Part of a small language model's weights.
Size: width 160, MLP 448 SwiGLU, vocabulary 1024, 3.9M parameters.
Architecture: RMSNorm before each block, rotary positions, no biases in attention or MLP, tied embeddings, normalized queries and keys.
Training: a variant of Adam for these matrices, 178M tokens, 5439 steps.
MLP neurons of a small language model. Each row is named by its layer, matrix (gate and up: input weights) and neuron, and shows model dimensions 80-143. Each number is 128 + 32 x the weight over its row's rms, rounded and kept within 0 to 255. A neuron's up and down rows have the sign that makes its largest values positive.
Before each neuron's rows, "fires on" lists the tokens most often at its 100 highest values on Wikipedia text that the model never trained on; "fires in" lists the words (lower case) most often at its 100 highest values on Wikipedia text that the model never trained on.

fires on: "om", "ame", " of", "um", "ain"
fires in: "women", "name", "of", "number", "nominated", "nominations"
L4.gate421 [ 99 133 126 178 132 142 125 127 153  79 170 124 113 110 134 158 184 120 199 108 182 169 150 187 139 107 101 134 136 168 102 134 104 152 176 123 146 183  94 143 209 109 147 158 107 129 156 107 140 152 166  95  89 111 162 113 148  94 129  63  70 109 125 118]
L4.up421 [129 122 147 139 100 144 181 155 117  78  59 102 138  94 114 118  95 113 114 159 142 126 146 156 142 149  95 137 138 105  90 118 118  70 144  96 199 159 162 107 156  76 155 138 105 133 117 132  82 127 176 189  96 148 119 182 143 160 125  88 191 100  99 163]

fires on: " of", "st", "ious", "P", "z"
fires in: "of", "against", "various", "average", "awarded"
L7.gate149 [127  99 112 143  97 140 120  88  75  84  94 163 120  89 149 132 131 158 188  59 159 114 175 126 158 130 186 113 148 119  63  86 153 151 167 154 117 101 216  98 133 126 134 137 105 179 140 143 123 196 114 121 108 115 123  95 211 170 115  66 139 118 156 137]
L7.up149 [132 154 166 150  62  93 150 152 119 131 138  63 132 116 104 103 109 124 129 108  65 180 132  90 177 176  99 114 121 129 124 118 141 108 149 142 160 158 147 143 123  93 173  72 147 147  95 173  78 138  57 137 148  75 128 123 145 140 112 112  98 129 133 126]

fires on: " other", "ther", "ord", "ew", " rem", "ach"
fires in: "other", "southern", "others", "few", "order", "each"
L7.gate415 [111 154  78 184 109 102 129 162 144 151 104 110 114 110 113 151 184 124 146  97 120 188  58 147 107  82 177 135 109 171  99 105 129  98 156 127 145 178 158 121 130 143 141 143 126 131 114 158 152 135 102 147 113 104 165 138 233 102 148 132 128 152 117 157]
L7.up415 [ 99 120  61 108 197 130 192  95 141 114 111 113 139 105 115 134 140 163  97 118  75 151 181 114 146  68 110 137  85 110 159 138 120 105 134 134 152 122 121  72  74 110 150 104  82 130 154 201 102 154 163 156 152 149  99 149  82 127 110 111  72  85 113 143]

fires on: " of", " spec", "en", "k", "s", "ree"
fires in: "of", "greek", "species", "genus"
L8.gate232 [101 199 174 114  86 131 129  94 118 168 136 136  46  87 161  99 164 129 189 127 121 142 115  97 160  43 125 121  60 161 121 122 140 137 163 184 178 139 165 115 142 118  95 147 135 138 181 125 159 120 135 173  95  86 189  72 192 132 126 116 177  99  90 116]
L8.up232 [ 74 107 153 121 148 133 115  45 145 177 162 157 134  91 129 156 177 136 175 123  99 116 117 132 126 164 119 134 106 109 164  97 126 127 109 119 153 121 180 100 127 136  79 168 110 122 147 175  88 115 150 132 109  94 120 158 111 151  85  98  57 116 114 100]

fires on: " two", " three", "al", "ge", "se", "en"
fires in: "two", "three", "several", "large", "these", "various"
L9.gate54 [ 92 141 130 114 165 153 151 186 134 116 116 138  98 101 120 137 184 118 179 139 132  98 112 177 150  97 169 115 134 128 121 101 102 121 132 147  76 188 143  55 143 139  75 204 153 171 125 102 157 132 162 131 128 135 163 101 107 172  86 142  66 145 165 151]
L9.up54 [118 114  77 109 170 103 143 122 177 101 140 108 123 108 125 138 151 139 133 143 176 136 136 102 220 188 168 167 169 124  58  99 174 176 117 116 113 131 181 117 147 130 101 128 126 143 139  80 110  99 157 154  97 132 139 141 169 182 166  98 122 183 104 102]

fires on: "our", " two", "en", "ix", "ive"
fires in: "two", "four", "five", "seven", "six", "fifth"
L10.gate326 [108 161 102 147 138 136 119 140  70 126  84 133 157 160 135 116 119  83 169 170 123 187 184 130 194 161  98 101  98 128 104 155  91 141 103 131 179 127 201 174  95  66 101  86 102 214 155 102  79 155 147 148 101 134 157 157 141 109  52 143 158  99  74 141]
L10.up326 [123 106 149  82 148 160  86 109 164 118  98 118 123  77 178 120 114 102 181 122  97 153 174 133 165  96 167 131  66 112 162 108 164 123 154 150 126 185 139 110 118 146 114 109 134 141 127 121 139 137 102 136 200 113 113 148 114  94 133 175 127 140 131 151]

fires on: "own", "ou", " c", "ow", "outh"
fires in: "known", "now", "southern", "south", "unknown"
L4.gate73 [163  93 120  57 112  83 124 115  92 162 168 157 132 114 109 145  92 169 147 114  92 153 148 180 173 160 107 156 147 122 131 106 122  84 141 144 187 129 105 143 247 152 121 111 115 168 130 100 140 133 181 163 140  70 112 137 111  99 134 112 157 102 128 134]
L4.up73 [135  80 121 117  54 134 126 152 140  76 109 164 179 155 132  53 133 156 138 136 153 115  82  97 138 150 216 115 118  63 180  97 123 143 126  75  95 119 151  75 148  82  90  57 146  87 126 149 136 131 138 189 125 127 110 145 161 159 139 132  94 162 103 132]

fires on: "n", "en", "l", " of", " also", "red"
fires in: "then", "even", "of", "also", "frederik"
L6.gate389 [ 79 105 107 201 171 153 128 133 103 117 108 149 146 101 136 134 100  86 159 115 122 156 148 107 122 152 134 119 183 171 140  96 117 117 134 123 161 150 123 122 109 124 188 133 117 201 178 120 150  68  77 162 112  78 135 101 136  82  89 128 130 104 100 143]
L6.up389 [146 107 128 127 110 156 143 122  72 169 117 190 127  89  96 127 133 116 136 204 110  82  89  55 140 146 147 107 162 111 128 112 168 123 151 185 148 164 124 121 143 167 189 167 158 137 140 142 175  99 137 133 116  78 153  97 139 162 125 100 144 102 111  88]

fires on: " for", " on", " over", " under"
fires in: "on", "for", "former", "forced", "over", "once"
L8.gate313 [195 131 138  79 115 182 166 104  71 100 200 201 108  90  97 159 149  87  94 141 157 157 188 151  94 124 150 100 136 109 146 134 113  77  79 123 151 132 119  92 133  88 211 172 154 139 153 165 152 129 104 119 122  37 178 102 134 183  97 117 151  92 115 157]
L8.up313 [106 176  84 121 110 188 159 139 129 122 162 142 162 152 136  91 148  68 141 112 172 163 129 149 154 133  98 182 158 108  65 130 154  97 125 137 163 157 127 102 109 122 187 145  87 139 172 176 185  70 125  83 126 109 140 142 121 122  62 139 116 150  71  64]

fires on: "res", "ri", "ill", "ice", "erson", "ers"
fires in: "prize", "president", "presidential", "police", "person", "vice"
L4.gate367 [ 79  82  98 131 142 151  94 107 137 153 107  89  99 127 167 177 142  82  70 181 191 143  95 134 159 125 181  96 140 166 115  85 146 106 105 144 111 153 138 113  99 172  96 114 139 154 128  84 151 131  93 167 101 157 117 160 118 120 122 157  78 106 102  88]
L4.up367 [118 166 130 172  66 170 123  94 192 128 124 155 104 166 126 141 180 103 151 169 140 121 140 126 148 118 165 119 119 130 108 138  78 129 138 145 161 101 142 130 126 102  58 105 103  86 126 123 107 102  89 175 139 132 184  85 132 117 143 131 101 147 133 179]

fires on: " at", " to", " from", "m", "st"
fires in: "at", "to", "from", "against", "olympics"
L9.gate89 [157 189 117  93 134 131 155 147  96  93 139 139 112  93 123 106 165 128  80 182 156 141 113 190 110 148 173 152 113 119 124 134 109 106 105 128 149 109 121 147 113  74 136 189 109 145 117 181 138 158  65 146 154 104 145 176 152 108 156 151 165  96 121 135]
L9.up89 [157 185 126  90 124 132 136 128 106 128 147 109 151 143  99 129 165 163 102 175 121 163 193 170 118 113 132 121 135 152  63 118 133 144  90 110 144 116 114 191 121  46 203 178  65 125 135 171  85 106 118 135 155  53 162 112 122 112 114 135 122  79  75 118]

fires on: " their", " all", " rel", " its"
fires in: "their", "all", "its"
L11.gate5 [117 127 120 130 120 149 139 186 125  76 106 162 148 128 147 169 185  86 159 100 195 192 107 181 122 128 120 162 163 127 139 115 178 146 152 140 111 147 117 120 164 111 138 162  69 132 189  99 152  77  98 118 131  85 158 153  98 123 186 167 148 172 120  92]
L11.up5 [168 144  89 149  81 140 100 182 170 115 116 143 117 130 102 109 118 147 130 118 171 186  82 134 127 144 162 142 101 119 149 148 146 138 126 113 123 197  21 104 129 146 148 152 156 122 102  75 113  69 110 204 118 144 154 128  98 112 126 137 154 143 110 186]

fires on: " to", "able", "ing", "it"
fires in: "to", "having"
L8.gate440 [ 80 148  49  63 122 121 135 126 111 140 129 141 155 141 159 144 154 106 142 106 165 133 106 155 164 160 122 171  87 125 151 130 179  96 145 166 164 152 122  97 162  86 111 126 139 169 216 128 177 174  79 110 134 127 135 151 131 108 206 144  69 162 149 152]
L8.up440 [149 111 138 128 113 153 128  65 134 168 119 229  87 163  90 121 106 105 103 124 112 162  77 159 144 123 131 123 134 129 113 106  86  97  68 136 114 103 117 105 179  93 120 115 140 119  64 170  81 101  84 102 143 143  76  72 149  90 119 187 112 151  90 115]

fires on: " a", " to", "id"
fires in: "a", "to", "provided"
L8.gate16 [101 115 119 146 144 142 118 159 171 106 160 154 108 135 183  92  88 143 137 136 180 135 108 164 161 188 183 138 105 111 118 116 152 202 126 181 189 137  84 110 151 160 139 144 130 143 146 123 178 165 105 164 144 136 116 157 117  77 185 130  83 137 104 146]
L8.up16 [178 158 128 145 101 110 135 131  97 200 166 162 187 177 108 134 122 120 165 125 127 156  81 155  67 141 119 141 157 125  82 109 155 127 102 147 126 148 173 207 197 148 162 171 157 105 168 142 129 131 112 124 149 113 163  84 139  51 100 118  94 116  62 100]

fires on: "es", "ral", "v", "ot"
fires in: "minnesota", "japanese", "philadelphia", "pennsylvania", "australia"
L9.gate36 [131 144 157 148 110 120 103 161 130 166 153 119 182 166 152 128 108 101 186 117 192  75 178  86  96 116 116 119 102 149 112  85  79 133 122 157 142 140 105 174 134 112 161 144 176 163 139 168 177 130 151 131 159 136 171 132 148 166  98 131 109 143 126 212]
L9.up36 [124 140 149  71  91 126 149 145  56 154 158 144 156 150 137  74 173 164 119 113 156  93 147 150  85 139  97 178 116 128  81  97 150 119 134 113 177 149  68 103 151 142  86 144 110 118 136 142 120 127 128 103 107 137 147 124  93 121  75 176 118 174 142 138]

fires on: "our", "ive", "ix", " three", " two", "if"
fires in: "four", "five", "three", "two", "fifth"
L4.gate276 [123 108  74 112  79 172 136 109 115 125 113 178  72 147 168 152 187 103 187 112 143 133 170 109 139  38 128 141 122 163 118 110  46 138 157 169 143 174 132 100  57  92 133 143 148 141  84 144 128 153 177 156 128 140 155 174 111 138 108  95 103 122 106 138]
L4.up276 [139 128 107  81 116 138 165 144 138 115 146 190 123 115 152 145 166 117 152 138 140 158  85 100 203 124 158 154 125 131 150  96 108 167 160 143 184 152 124 161 184 152 120 129 136 113 103 150 157 124 165 117 244 158 139 124 152 120  66  86 131 107 112 187]

fires on: "t", "al", "ous"
fires in: "court", "until", "front", "cultural", "capital", "fontaine"
L6.gate128 [134 136 125  97  58 126 139 128 103 131  91 138 168 170 127 159 101 131 119 126 189 112 112 124 152 148 126  85 123  88 111  95  98 145 154 139 111 145 175 130 130  51 179 206 149 202 109  78  63  71 107 161 100 169 145 134 122 163 117  96 160 112 104 187]
L6.up128 [147 183 142 123 146 151 142 135 141  97 148 162 143 109 166  95  98 147 116 141 102 108 111 142 171 188 136 136 125 219 137 143  65  75 172 183 138 147 205 126 136 128 120 167 125 136 118 149 130 168 105  93 122 148 153 124 131 148 132 108 120  91 107 145]

fires on: " on", "n"
fires in: "on"
L10.gate422 [133 166 202 143 149 141 142  77 124 146 127 180 114  91 117 136 172 122 125 204 150 199 150 125 134 153 145 116 114 118 162  95 108  97  99 194 129 137 129 170 147 114 120 133 125  98 148 159 130 123  98 148  93 127 111 156 114 121 165 128 103 119  80 136]
L10.up422 [164 140 152  62 163 109  88 148 109 118 159 170 123 146 186  98 144 113 184 138  93 136 139 133  93 195 139 155  86  71 150  75 152 144 114 155  99 115 118 112 102 115 110 187 103 171 171 145 153 157 135  34 119 152 143 139  91 140  77 143 127 139 150 153]

fires on: "ad", "ince", "et"
fires in: "since", "squadron", "set", "heljarmadr", "radio"
L4.gate399 [139 137 159 110 122 157 150 160  88 128 154 121 143 148 120 137  99 135 193 105 110 163 204 153 178 162 190 157 155 189 140 104 119 156 179 108  88 118 142 162 184 152 133 110 114 116 108 127 113 164 130 134 114 104 166 177 163 111 139 123  96 119 171 149]
L4.up399 [204  77 104 137 141 118 151 142 130 165  65 143 156  96 131 124  69 117 110 167 103 144 170 132 132 128  79 104  86 152  58 165 118 134  83 146 111 141 108 108 169 183 129 189 178 165 120 130 167  71 112 135 114 127 131  86 155 110 156 135 132 124  72 121]